config.toml
n_layer = 16
warmup_steps = 200
seq_len = 384
dataset = "wikipedia_en"
MLP neurons of a small language model. Each row is named by its layer, matrix (up: input weights; down: output weights) and neuron, and shows model dimensions 288-415. Each number is 128 + 24 x the weight over its row's rms, rounded and kept within 0 to 255.
After each neuron's rows, "fires before" lists the tokens most often just after its 100 highest values on Wikipedia text that the model never trained on.

L5.up480 [112 139 121 135 111 122 161  86 118 138  91 137 162 149 120 171 123 119 159 110 125 116 158 138 140 102 105  96 114 131 125 151 147 150  65 134 125 143 123 108 115 152 115 116  99 151 133 150 142  89  91 109 126  83  94  95  78 133 109 137 155 139 129 108 135 174 117 113  87 192 125 153 151 150 173 141 179 102 159 141 125 130 153 152 195 123 140 136 111 119  91 102 121 152 133 152 130 140 165 153 138 145 154 103 124 108 149 115 113 159 143 127 100 133 125  78 160 154 140 123 130 177 105 125 105 146 121 132]
L5.down480 [106 143 108 119 125 163 146  85 171 121 134 133 111 115 122 128 104  85 110 111 146 104  96 149 120 147 174 111 162 147 163 138 113 154 140 108 136  86  80  92 174 128  96 153 129 123 119 160 138 191 111 114 109 130 115 179 111 166 163 152 147 144 134 120 110 125  88  91 135 108  98  95  91 169 122 107 127 119 146 157 114 153  78 139 144 170 143  86 118 125 154 129 146 169 192  76 158 153 160 121 116 106 113 117 171 133 130 130 161 193 150 137 101 121 140 141 127 135 110 122  99 114 166  92 128 127  95 117]
fires before: ", ", ".", ". ", "==", "\n"

L10.up698 [186 104 129 140 127  92 139 163 126 134 107 165 136 156 124 165 147  92  85 110 138 168 163 108 122 117 137 140 135 113 168 104 152 115 124 133 148 132 111 123 123 163 117 158 159 183  97 137 126 159 146 159 144 154 158 117  85 145 143  80 111 128 154 139 103 126 101 151 157 120 173 138  85 117 151 127 105 194 111 152 132  56 144 109 146 119 120 116 130 150 191 139 122 137 126 120 156 114 161 143 142 157 110 134 114 109 122 128 140 143 102 151  92 112 150 111 143  78 109 120 124 102 128 133 126  92 102  88]
L10.down698 [113 129 137 103 113 128 135  60 167 151 133 115 118 142 121 139 158 117 134 135 146 143 161 117 152 123  89 167  78 145 112 157 164  79 152 125 122 132 123  91 146  95 132 129 153 146 123 155 143 188 133  98 154 110 123 125 130 119 150  77  95 113 124 140 166 106 126 100 126 141 138 139 107 143 113 116 135 117 166 108 175 140 136 124 141 117  79  87 126 117 160 149 142 140 124 130 119  74 154 145 136 117 122 108 109 127 162 109 168 141 149 125  96 116 135 161 121 105 122 143 161 104 156 173 116  66 143 177]
fires before: "\n", "\n\n", "978"

L5.up819 [124 158 107 146 135 131 146  98 101 116 124 150 135 142 150 172 136 118 107 156 108 118 129 135 154  57 131  86 118 105 122 105 142 138 138 154 131 129 150 131 173 159 131 114 128 192 132 142  88 151  76  93 128 125 158 128 122 147 137 107 111 113 135  99 121 152 117 145 129  96 121 118 104  70 118  99 182 133 102  99 146 151 141 136 154 116 157 139 130 118 127 126 166 141 104 141 108 154  86 124 101 169 139 111 119 149 146 115 143 127 135 139 128  86 138 124 110 160 110 135 137 132 111 117  97 119 111  93]
L5.down819 [ 92 129 133 100 128 185 150 130 172 149 160 157 160 115 104 116 148 129 120 145  77 137 124 127  79 171  87 132  99 117 182 147  90 149 128 138 111 115 132 162 111 103 138 130 132  97 126 133  75 158 130 133  97 165 149 107 155 147 124 172 150 116 134 149 139 118 124 117 106 133  99 126 101 114 113 110 125 134 110  85  95 126 104 142 102 126  86 130 133 125  96 146 141 184 135 114 113 134 121 133 134  96 126 149 117 116 114  82 166  97 121 151 118  99 162 164 123 112 153 131 118 115 143 130  97 120 150 113]
fires before: "| ", "\n\n", "(", "and "

L10.up388 [136 123 143 121 102 148 122 134 128 134 106 180 157 146 139 131 115  73 130 119 141 124  91 148 105 166 108 111  93 119 103 146 125 129  90 153 137 169  69  95 124 139 188  76 114 169 127 149 124 120 141 115 145 135 108 110 112 139 133 171 112 108 152 137 109 172 127 150  97 133 133 131 134 103 130  97 121 104 163 151 124 112 160 166 124 133 104 148 132 106 115 174 119 120 142 105 164 144 176 125 117 140 126  98 127 109  87 122 131 139  85 133 152 152 106 171 124  76 119 136 130 135 140 169  80 122 117 141]
L10.down388 [117 139 160 142 125 114  85 104 149 134 123 153 113 102 123  75 137  94 162 150 132 141 145 162 132 108 122 143 126 145 120 171 105 114 144 131 161  77 111  97 126 111 134 136 119 110 103 162 155 148 139 136 157 107 137  90 129 119 167 108 115 121 104  80 117 196 119 136 129 172 163 136 111 144 144 128 138  91 171 110 131 131  99 107 178 115 114 109 130 142  95  91 109 126  84 150 122  84 121 143 106 152  81  98 106 138 121  53 167 119 111 146 141 112 109 110 137 165 154 149 100 133 132 116 110 153 133 125]
fires before: "| ", "- ", "s "

L10.up1485 [193 123 170 152 161 120  98 143 126 131 134  59 161  94 154 122 114 106 107 112 107 113 120 123 101 122 124 136  92 128 110 151 120 152 138 141 130 121 142 161 142 162 106 139 121 146 130 160 102 130 122 136 124 126 124 146 117 158 111 112 104 142 152 143  96 134 126 120 138 137 143 171 121 118 107 143 167 102 109 139 106 169 131 122 136 108 112 143 149 136 150  98 127 124 127 108 131 160 108 130 136 142 126 140  98 136  96  97 180 167  51 113 112 145 159 164  88  80  90  85 145 127 161 145 113 106 121 108]
L10.down1485 [140 127 138  92 125 133  99  96 130  83 106 145 153 175 105 139 104 119 158  81 114 144 139 107 114 160 113 110 125 115 135 133 144 176 136 112 100 129  69 134 149 110 114  83 125 160 117 137  86 148 126 125 127 174  97  89  68 149 131 113 150 106 103 130 116 126 105 115 119 131 118 142 138 138 116 108 118 147 133 145 124 115 115 173 101 116 129 130 100 108  85 124 153 144 172 144 109 132 101 136 147 125 101 105 169 106 156 158 128  66 159 132 121 151 124 161 111 116 146 183 122 119 106  99 130 108 111 122]
fires before: "\n", "\n\n"

L8.up811 [157 117 133 130 166 126 140 115 134 121 119 137  72 164 104 170 113  91 120 136 121 118  91 134 148 153 102 134 131 124 144 112 141 163  90 164 135 175 181 133 132 161 154 109 133 136 130 115 126 142 106 158 151 105 118 108 130 132 145 127 148  94 157 137 120 157 145  87 137 106 111 133 126 137 118  95 142  80 120 107 132 113  88 129 105  83 133 145 130  99 137 103 118 110 136 124  70 100 100 179 139 126 133  87 132 103 144 137 133 110  87 103 113 134 148 117 134 120 113 102 188 131 184 130 140 120 137 120]
L8.down811 [ 99 114 146 126 129 137 132 122 150 123 136 148 132 117 120 117  87 138 139 112 135 126 131  99 131 116 120 151 128 119 107 162 143 151 135 157 116 170  80 146 163 144 125 118 120 122 162 119  79 120 126 169 118 150 117 115 123 146 172 125 124 142 122 141 128 133 144 153 115 156 116 126 150  76 129 134 128 155 126 141 138 136 113 145 105 129 136 131 116 155  82 122 116 128 136 130 111 131 104 143 129 125 120 110 162 111 153 153 158 147 120 181 157 152 103 116 118  90 111  90 126 145 154 158 122 129  98 176]
fires before: "\n", "\n\n"

L10.up287 [136 132 138  69 109 125 140 123 137 115 123 106 133 119 130 146 133  94 128 133 140 118 130 110 118 141  93 121 134 130 128 152 141 152 167 135 165 195 127 167 146 120 117 109  91 134 152 126 130 149 109 129 140 103 108  86 112 153 141 122 114 122 134 126 172 130 144 114 128 102 148 112 141 136 137  70 144 131 142  97 114 209 173 115 127 132 150 110 126 106 142 103  86  79 138 146 124 120 139 133 117  97 149 124 141 128 131 158 147 168 140 139 142 106 162 134  86 123 135 139 149 101 191 139  81 126 114 112]
L10.down287 [113 119 173  82  98  65 130 144 119 161 101  97 146 191 159 132 155 124 128 172 127 154 124 110 117 122 112 113  99 133 130 105 108 127 117 178 139 151 147 153 136 151 106 124  98 130 134 128  99 151 152 135 138 129 148 176  96 154 113 133 176 123 110 108 108 123  83 118  93 146 127 145 133 150 118  81 118  84 160 179 130 109 138  58 124 150  86 172 125 124 144 137 177  90 141 108 120 110 118 134 145 135 145 137 153 133 152 126 118 135 164 124 101 132 135 165  97 158 152 131 118 119 112 126 141 128 108 149]
fires before: "\n", "| ", "\n\n"

L3.up1205 [108 112 105 105 109 110 158 128 118 113 104 120 168 121  78 114 127 138 122 168 118 119 119 118 152 157 139 125 172 153 144 126 130 144 109 143 128 124 126 148 179 141 141 122  74 187 124 116 118 120 124 147 135 113 136 154  97 106 132  85 150 138 162 169 136 131 165 106 107 110 165 117 143 132 131 170 110  79 153 112 142 113 135 137  81 165 138 129 148 188  79 152  97 157 142 127 105 145  97 128 128 114 129 127 138 167 135 120 127 170 182  92 125 109 125 135 127 110 118 105 147 110 158 152 145  87 145 158]
L3.down1205 [135  90 170 167 131 150 118 105 118 134 120 110 136 110 114 119 128 148 120 160 148 140 124 108 151 170 141 100 123  92 107 125 105 174 132 122 124 161 164 120 105 126 158 133 130 139 117 122 101 158 148 131 166  85  95 126  81 189 147 129 128 117 147 131 126 135 170 165 144  75 127  81 154  92 150  86 153 124 100 156 100  74 155 127 152 156 150 126 118 108 128 142 128 111 136 139 144 162  90 126 120 120 136 178 134 168 127 112 116 158 125 109 149 124 132 110 108 154 137 128 113  97 116 131 103  96 121 102]
fires before: "| ", "- ", "|---|---|---|---|---|", "red "

L10.up519 [133 119 123 149 162 142 149 113 174 160 119 113 109 126 119  86 126  95 130 131 143  57 104 168 137 124 120 131 125 146 134 139 112  97  88 141 164 153 161 124 152 144  88 109  87 132 153 154 133 138 137 170  88  79 130 133 125 160 101  70 125 140 119 101 106 142 122 198 119 130 105 133 129  95  79  83 142 123 132 153  93 159 133  98 110 148 126 158 111 111 124 178 139 130 107 128  79 109 136 149 114 130 133 139 123 138 142 101 136 138 153 128 118 153 173 127 139 136  91 112 161  98 156 128 113  97 173 142]
L10.down519 [135 106 168 105 147 136 150 110 143 135 101 132 139 116 123 112 153 122 104  93 128 108 150 138 126 137 104 121 105 122 153 138 162 177 139 108  74 121 116 145 147 122 124 120 122 141 165 128  94 141 136 159 111 123 103 108 117 119 149 120 112 120 117 121  82 119 102 131 149  67 143 158 152 139 107 123 154 103 132 130 164 198 154 117 144 162 114 112 145 138 132 105 122 158 142 157 154  99  88 141 129 107 104 124 121 131 139 108 116 131 164 167 150 117 138 132 147 117 167 161 160 157 180 121 130 177 136 106]
fires before: "\n", "- "

L3.up719 [121 115 129 132  86 136 146  93 134 132 119 120 131 100 121 116 130 144 102 146 150 175 164 130 125 153 113 167 102 106 115 138 140 167 103 194 139 133 142 126 112 156 138 141 109 134 124 143  94 138 161  86 164 125 143  86 161  79 137 123 160 142 138 117 137 136 109 161 103 134  99  96  90 124 148 136 107 101 147 118 116 142 177 159 119 118 110 136  85 118 113 137 138 115 145 134 131 120 111 178 170 124 141 113 143 134 113 152 134 127 125 109 170 167 163 144 118 114 121 119 121 126 141 105 132 126 147 101]
L3.down719 [144 147 129 148 136 136  97 111 136 153 112 186 167 121 139 122 134 142 142  90 134 127 144 156 132 112 137  94 122 141 116 139 140 132 142 163 113 148 121 174 119 173 153 154 108 141 134 115 115 205 132  97  81 142 146  77 114 122 138 137 168 156 114 139 166 131 140 124 143 166 137 142 155 101 119 122 171 146 133  96  98 155 145 145 168 147 111 142 137 125 134 110 114  99 129 123  93  98 161 122 181 113 110 122 101  89 128 121 121  94  99 141 157 114  93 170  82 109  98 123 156 165 107 132 146 128 140 118]
fires before: "| ", "(", "was ", "\n", "el"

L5.up1134 [110  89 150 124 166  83  97  51 111 102  95  94 174 168 139 116 147 151 105  78 104  82 131  98 107 178 100 151 131 148  85 126 141 153 102 165 139 152 115 154 123 142  99  47 130 118 163 168 107 117 112 166 133  92 150 159 133 104 146 125 136 157 143 146  98 142 132 138 134 158 123 130 123 141 105 149 153 134 141 144 112 148 120 166  92 108  57 162 143 119 141 133 137 142 130 120  82 153 139 157 166 117 129 115  92 115 134 146 134 136 186 100 139 134 154 143 105 114 140 109 103 141 120 119  98 159 125 132]
L5.down1134 [113 104 139 158 149 106 167  98 121 149 114  71 101 176 142 110 133 103  69 129 113 113 134 103 109 152 110 136 159 119  98  96 175 130 109 141  91 146 111 113 152 153  83 159 175 130 138 128  89 122 132 142 107 117 134  80  83 102 148 137 140 135 122 126 124  99 133 124 127 129 125 142 156 130 146 148 140 132 122  94 131 152 109 156 168 110 111  71 144 119  87  98 120 124  91 147 117 156 138 154  89 126 110 123 139 115 116 110 138 136 133  91 106 119 137 138 143 109 119 131 115 146 106 105 126 132 163 117]
fires before: "| ", "- ", "The "

L5.up835 [122 148 160  95 123 108 126 122 128 116 117  99 134 102  98 152 128 133 135 116 129 132 100  98 120 162 109 139 132  94 145 107 141 120 149 126 145 132 167 148 136 122 114 117 131 147 141 134  87 115 130 139 106 138 116 117 119 162 137  90 112 141 171 161 193 107 132 112  95 130 145 150 123 110 127 115 129 104 123 153 126 104 131 114 116 132 128 138 111 119 135 136 123 185 119 124 128 118 111 118 152 138 154  97 140 143 121 109 104 124  79 144 117 131 145 106 160 110 146 126 111 106 114 135 137  96 103 164]
L5.down835 [100 129  98 141 102 160  83 151 158 145 128 111 126 130  91 118 110 119 131 112 120 141 152  82 155 174  59 122 124 133 129 159 135  92 112 122 105  85 137 124 175 114 137  98 113 151 137 151 139 151 115 119 152 108  74  92 123 129 143 127 108  92 133 177 156 147 138 141 115 143 112 153 122 121 125 127 116 121 117 165 151 104 100 168 136 154 136 119 110 148  98 140 152 146 111 161 143  99 118 107 100 113  88 131 126 145 151 137 174 138 134 141 156 137 127 160  87 110 141 128 144 128  98 173 118 138 145 152]
fires before: "| ", "\n"

L5.up730 [149 145 115 126 123 128 115 106 176 203 159 144 160 108 150 127  90 133 102 116 144  98 150 105  83 131 116 121 127 115 141 124 102 162  79 107 172 147 120 143 107 143 125  89 103 123 112 150 169 132  90  95 108 119 129 147 116 144 139  78 127 140 141  92 118 100 119 133 129 124  99 127 142 124  67 100  94  88  98  99 130 124 145 102 141 144 142 107 133  98 134 117 101 173 147 157 114 138 123 130 166 120 123 130 100 131 120  93 119 163 175 144 121 124 160 168 126 156 109 103 155 130 107 104 140 136 141 196]
L5.down730 [120 138 116  88 124 119 133 141 134 103 154 156 108 130 117 156  72 119 113 133 113 100 152 116 115 150 124 127 127 143 113 119 144 132 110 142 128 142  78 114 160 118 107 123 100 135 134 132 131 146 151 170 104 118 128  90 118 102 130 135 119 123 121 125 114 117 134  97 120 172 139 155 121 125 159 117 136  84 154 138 136 107  96 159 124 130  96 139 144  81  77 124 153 149 106 111  97 132 150 165 156 116 126 117 146 115 147 120 141 137 117 110 165 121 136 132  77 149 139 103 134  81 131 123 112 115 153 147]
fires before: "| ", "- "

L3.up1108 [149 121 129 106 144 111 144  95 131 119 122 130 126 125 147 139 105 140  62  88 126  94 153  99 148 151 105 143 108 142  94 143 130  86  88 144 130  72 165 114 108 136 110 105 118 105 144 133 147 139 131 131 102  92  97 140  93  86 120 137 116  63 142 117 162 130  95 129 135 156 109  91 125 152  77 106 169 138 183 151 150 119 130 168 121 124 103 185 152 127 168 130 165 106 102 181 119 159 135 121 139  77  91 119 145  97 119 104 157 145 158 125 112 163 111 133 115  97 124 143 140 124 104 120 130 124 156 152]
L3.down1108 [149 143 123  83 144 108 134 113 105 128 149 143 147 136 115 129 122 143 126 139 150 118 135 140  96 117 135 151 101  90  74 121 168 119 117 171 127 104 150 111 135 141 118 120 118 117 122 145 139 163  98 122 120 117 131 126 108 166 139 130 172 141 130 135 155 108  92 137 124 157 135 152 137 103 146 101 113 102  67 103  89 179 114 136 160 101 124 130 104 137 100 132 129 110 171 174 119 136 125 153 151 143 161  81 141 141 159 117 164 129 118 103 106 120 133 125 131 171 146 161 118 128 104 133 123 129 146 145]
fires before: "\n\n", "\n", "The "

L3.up434 [115 136 133 149 122 162 185 148 116 159 138 133 105  92  85  68 128 147 115 134 117 127 105 171 115 104 114 123 110 121 118 115 149 140  81  99  91 134 149 161  86 108 121 107  75  86 112 114 154  75 144 136 132  89 152 119 114 151 132 109  95 126 154 130 109  96 131 116 132 114 137 104 152 135 115  59 155 138 135 127 142 109 122 108 143 133 124 116 167 123 116 139 142 115 162 159 117 115 112 163  96 139 110 100 176 160 141 123 126 182 130 132  92 117 132  86 173 144 124 152 121 164 138 137 156 110 142 105]
L3.down434 [100 111 124 128 127 112 130 161 140 116 121 125 136 101 128 110 134 158 174  58 130  81 112 105 137 122  94 111 131 131 135 124 105 161 115 161 141 124 115 143 113 126 101 193 123  92  94 131 111 116 138 126 129 135 160 139 102 123 143 155 163 140 161 143 109 155 172 160  96 121 170 137 103  96 197 136 116 158 169 146  88 136  91 132 127 126 139 156 141  92 147 123 140 130 120 121 142  96 124 155 118 178 173 112 115 150 115 117 151 139 185 138 121 156 101 183 119 128 102 128  86 160 128 117 131 122  98 188]
fires before: "\n", ", ", "\n\n", ". "

L5.up241 [133 114 141  66 119  88 165  77 164 155 134  97 164 140 161 114 136 107 129  95 167 129 130 142 124 151 136 134 130 159 112 131 137 138 133 134 140 140 109 166 118 140 146 124 163  99 139 113 137 141  92 140 122 136 116 141 127 114 124 123 150 164 126 161 118 165 120 124 146 141 143 106 126 120 138 129 141 126  92 107 145 132  94 142 118  96 103 141 138 140 169 121 116 127 124 182 128 147 103 156 172 124 111 136 163 103 117 138 180 103 156  91 170 144 105 136  83 168 119 102 109  91 117 101  78  73 114 145]
L5.down241 [129 103 118 128 119 105 130  80 171 128 101 131 166 139 148 132 119  93 112 129 163 120 167 104 139 130 103 175 127 122  87 176 134 155 118 167  86 131 114 181 139 115  93 127 151 129 162 107 126 144 121 154 125 141 104  81  68 165 135 184 144 138 121 120 153 121 131 123 124 154 132 104 143 141 128 108 103 150  88 135  91 122 114 134 107 132 148 121 152 149 136 122 178 158 102 131 146 132 132 119 101 117 126 114 125  99  90 143 162  89 131 100 118  74  92 124 107 128 122  97 131 159 124 155  90  92 146 127]
fires before: "| ", "- ", "The ", "==="

L10.up723 [120 105 112 132  92 125 148 142 126  82 141 161 130 136 115 123 124 116 114  77 152 107  77 121 119 107 116 133  84 146 129 172 133 169 153 132 155 117 130 125 129 148 137 166  90  76 128 170  86 124 114  88  92 112 168  94 110 151  94 104  96 134 149 148 175 139 154 169 158 116 116 107 125  86 121 102 176 104 118 154 159 115 115 123 124 118 111 109 121 129 122 111 187  95  95 119 167  86 137 138 116 176  85 123 137 125 167  96 125 110 158 120 122 188 134 136 102 106 115  95 156 128 124 143 114 153 111 117]
L10.down723 [136 149 155 125 119 152 160 123 132 148 118 126 119 199  87 108 151 140 106 103 174  64  97 127 151 135 143 140 114 124 102 154 117 144 135  90 108 112 128 105  95 162 117 135 108 118 106 103 121 116 163 121 101 154 107 130 131 120 100 141 137  79 151 143 125 130 153 104 114 150 137 103 160 140 137 124 125 138 130 129 155 128 117 135 147 152 142 124 171 117 139 114 137 138 130  94 148 128 139 112 151 128 118 124  79 137 150 119 162 164 116 150 126 165 123 122 138 161 136 105 131  94 123 157  98 118 123 148]
fires before: "\n", "\n\n", "| ", "ing "

L5.up1258 [131  81 135 100 129  84  69 129 161 125  89 175 136 152  95 139 124 128 101 112 131 122 133  98 134 115 120 156 134 147 120 152 121 143 117 139 165 121 165 152 116 123  90 127  93 104 169 125 126 132 159  78 140 111 124 126 126 109 129 122 147 112 158 119 141 182 124 145 121 127 163 171 101 110 142 118 145 120 123 118 149 145 138 150  69 152 153 117 129 139 147 122 157 120 110 125 158 130 145 111 163 166 143  92 143 140 115 165 130 101 125 127 121 153 148 100 129  61 126 131  78 133 183 145 140  99 114  90]
L5.down1258 [123 147 163 112 126 113 137 155 142 142 100 156 121 128 130 134 137 143 143 155  87 102 134 112 134 135 174 148 125 127 156 136 112 144  78 118 100 100 130  96  81 100 148 119 154 139 143 173 129 158 142 108 117 167  97 120  98 153 156 119 122 146 109 134 146  91 145 101 138 124 114 151  91  96 155 168 153 121 172 135 120 136 147 106 165 131 128 113  98 132 125 134  99 158 117  88 105  95  92 156 149 143 145 144 148 159 119 125 133 134 138 150  88 127 104 109 129 127 150 130 133 130 124 154 146 123 135 186]
fires before: "- ", "| "

L5.up706 [134 105 126 150 114 133 126 123 119 158 154 136 134 107 127 119 133  97 127 119 158 130  63 145 124  90 108 112 138 114  71 140 108 158 128  83 140 126 125  80 138 123 126  97 109 122  94 131 121 165  96 155 116 116  84 133 131 186 135 109 131 135 116 116 137 124 106 124 135 109 158  83 132  92  99 147 139  61 122 123 127 161 152 147 128 100  73 146 129 122  71 127 135 122 165  98 101 123 145 153 128  95 115 124 145 144  57 114 121 106 138 152  91 135 112 100 119 113 125 150 127 111 132 140 146 136 140 164]
L5.down706 [147 109  93 118 128 131 135 121 164 150 142 110 125 140 101  86 106 118  88 113 182 149 120 148 117 160 116 111 151 139 132 143 144 123  99 130 132 120 113 122 135 166 140 134 131 115 148 130 106 137 128 150 144 116 108 170 119 137 142 175 142 160 129 122 205 103 119 124 103  85 139 119 130 120 150 163 164  96 132 149 140 128 125 183 118  76 118 124 118 141  95 143 136  95 132 136 110  80 107 140 128 115 100 147 129 123 113 144 153 107 111 145 143 119 157 100 130  89 149  65 116 144  80 123 125 124 164 157]
fires before: "| ", "|", "March ", "; ", "N"

L3.up242 [143 112 126 164 168  81  90 129 143 137 171 129 107 127 135 123 170 126 124 130  71 138  77 127 124  79 138 118 133 110 132 114 116 149 106 116 151 143  75 138 129  89 109 124 125 105 136 125 142 133 134 132 124 122 131 131 121 135 157 101 131 160 126  75 106 179 144 112 161 120 102  81 136 125 160 126 125 111 130 138 146 148 153 110 134 106 147 152 128 188 130 145 136  96 173 126 144 110 183 123 164 142 155 124 107  83  94 127 104 106 121 129 134 157 128 129 140 131 137 105 121 140 168 120 133 118 144 136]
L3.down242 [131 116 135  80 129 111 115 133  89 155 109  93 128  82 107 163  92 124 123 107 165 121 150 116 126 158 109 124 116 146 102  72 111 122 169  94 120 125 118 111 112 112 165  92 124 149 162 113 146 110 142 161 132 117 112 134 149 125 114 158 145 123 147 118 146 142 138 112 137 142 122 114 158 160 106 139 106 135 110 160 148 134 163 102 112 128  94 104 113 119 124  99 155 132 111 108 121 139 103 161 134 174 111 105 138 161 142 176 144 104 145 114 143 106 135  73 106 148 174 121 112 146 121 137 156 121  99  99]
fires before: "| ", "Ro", "|"

L8.up1023 [143 125 148 164 127 124 148 131 109 113 131 105 103  73 156 129 179 150  90 114 127 135 114 132 130 104 114 116 129 111 158 155 123 127 135 150 121 113 108 154 142 175 111 131 107 118 185 128 121 152 138 157 153  99 124 110 102 110 138  71 132 118 141 134 112 141  91 117 101 145 114  43 112  94 158 140 149 140 133 157 143 102 141 102 158 104 145 163 107 156 175  88 100 152 129 129  90 137 136 149 135 157 117 161 145  90 123  95 133 116 153  81 120 116 118 130 114  75 120 119 131 120 120 130 103 183 136 118]
L8.down1023 [156 113 158 159 111 120 141 116 159 151 102 148 151  70 165 111  70 117  92  90 130 129 150 126 112 125  85 138 100 130 121 104 167 113 135 119 157 125  81 144 132 175  82 117 119  94  87 165 101 133 166 157 124 170  90 141 135 126 141 120 130 127 119 169 155 135 150 153 159  92 135 139 110 106 122 159 146 122 151 115  79 109 133 152 145 132  94 141 150 118 144 132 147 138 127 146 116 134 137 133 132 112 140 156 107 145 151 123 171 122 120 129 138 165 106 165 156 152 105 154 162 152 132 121  71  98 112 153]
fires before: "\n", "\n\n"

L3.up1348 [124 161 146 148 101 113 161 146 117 143 130 136 110 164 139 135 103  85 115 140 105  97 145 150 107  97  99 127 148 118 131 144 122 117 101 130  98 152 114 148 113 168 135  87  87 116 113  83 127  96 183 123 120  97  98  96 126 173 115 107 124 157 123  56 112 138  58 162  87 127 137 165 146 110 130 121 152 139 137 133 100 153 115 132 141 133 110 147 117 124  73 126 155 121 159 117 103 135  89  90 134 142 110 131 124 114 107 141 112 171  98 140 106 128 117 143 118 102 133 136 146 102  87 113 118 145 119 101]
L3.down1348 [145 132 122 139 125  99 161 111 155 115  88 135 126 121 132 132  86  95 153 101 153 145 155 164 170 105 127 119 148 116 117 131 134 120 108  80 131 115 115 166 127 160 155 159  95  97 134 143 134 116 117 122 116 114  84 127 118 130 152 135  97 108 123 160 137 109  82 133 128 117 104 138 129  99 130 105 119 178 113 119 148 149  78 135 158 143 109 140 148 173  99  97 135 188 128 157 178 147 118 167 136 116 169 104  99 153 131 133  92 114 161  99 180 146 132 117 142 154 102  94  82 153 145 145 156 178 116 132]
fires before: "\n\n", "\n", "| "

L3.up1482 [147 125 146 142 133 142 131 113 153 114 152 137 123 100 130 116  83  64 137 108 138 119 118 137  96 123 157 113 137 118 114 162 111 185 107 156 136 134 105 117 120 124 154 156 145 100 146 136 138 122 131 143 132 146  89 144 125 165 172 135  94 119 136 121 110 172 140 139  58 143 169 178 152 179  89  68 140 114 141  96 117 146 134  92 115 140 131 187 145  71 106  63 163  92 136 156 133 169 196 118 129 106 121 102 102  82 107 133 121 124 104 166 112 120 131 102 146 151 153 134 123 128 127 115 139 162  99 147]
L3.down1482 [139 102 152 132  97  94  96 107 139 141 178 120  92 150 133 113 163 137 128  77 172 148 114  91 148 131 102 143 152 101 102 158 159 124 126 157 150 108  84  80 111 141 122 127 137 128  63 160 144 134 123 182 136  79 112 109 129 142 129 150 114 126 145 129 153  99  62 154 133  80 106  92 144 155 142 152 111 160 140 145 135 126 158 102 130 111 124 139 123 127  97 145 135 157 160 135 120 109 105 136 128 142 119 117 116 107 144 124 103 117 116 144  86 121 121 131 101 153 135 185 120 145  88 139 171 124 136 139]
fires before: "a ", "\n\n", "\n", "the ", "an ", "been "

L8.up1095 [128 145 143  91 113 122  92 156 123 132  97 136 108 103 119 107 143 135 127 141 137 105  94 130 137 139 113 140 104 123  70  76 123  98 113 121 173 116 123  99 120 164  93 119 123 149  90 160 110 114 140 125  86 115 110 147 153 122 137 161 140 159 133 142 145 119 150 137 132 120 131  93 158 112  89 178 156  94 162  93 184 152 124 146 109 109 128 198 186 138 122 126 119 161 171 123 114 125 139 160 119 107 121 158 129 144 120  83 160 129 146 114 101 140  96 112 126 125 144 109 160 108 134 154 116 103 173 148]
L8.down1095 [137 136 125  79 119 151  66 127 160 126 111 105 123  66  74 113 154 197  96 148 166 109 121 140 150 150 135  97 126 118  84 177 107 147 133 108 120 120 125 110 113 161 113 107 118 108 125 148 133 121 152  82 107 124 134 104 163  91 164 131 116 156 113 113 128 102 102 113  87  91 118 131 159 139 181 141 120 134 140 114  78  92  83 122 108 115 127 109 115 123 142 139 118 126 148 121 115 170 105 121 149 131 142 122 119 100 148 116 178 139 128 122 134 174 127 160  96  96 160 130 108 123 136  98 131 150 131  80]
fires before: "s ", "| ", "\n"

L5.up551 [127 101 175  83 141 139 136  99 131 113 148 120 111 151 131 112 111 133 125 122 119 147 112 169 115 169 111 119 134 119 158 142 134 161 100 135 153  97 129 128 130 132 137 149 134 120 131 133 128 172 115 115 132 139  77  87 187 112 145  83 131 111 118  90 138 132 140 146 125 174 117 109 111 145 119 153 146  92 129  97  98 122 142 111 173 129 105 133 134 113 124 126 158 135 123 121 111 137 178 119 158 107 123 113 148  71 134 128 119 146 171 122 140 144  96 172 113 109 118  74  99 124 159 103 139 124 139 155]
L5.down551 [106  92 117 131 118 144 135 110 161 121 117 106 190 127 135 111 109 171 129 156 157 121  94 116 123 136 103 154 120 116 162 160 141 137 103 144  93 149 110 108 154 133 103 172 137 149 165 111 140 160 116  98 107 121 132 107  86 183 126 110 163 158 107 135 140 136 139 137 116 120 123 141  98 136 114 157  91 117 132 104 112 114  98 130 109 144  97 111 119 146 120 139 137 204 148 160 112 143 111 133 151 128 110 149 110 141 149 160 173 120  96 172  88 122 103  79  89  98 156 103 110 125 150 108 122 148 144 128]
fires before: "| ", "- ", "The ", "and ", "In ", "("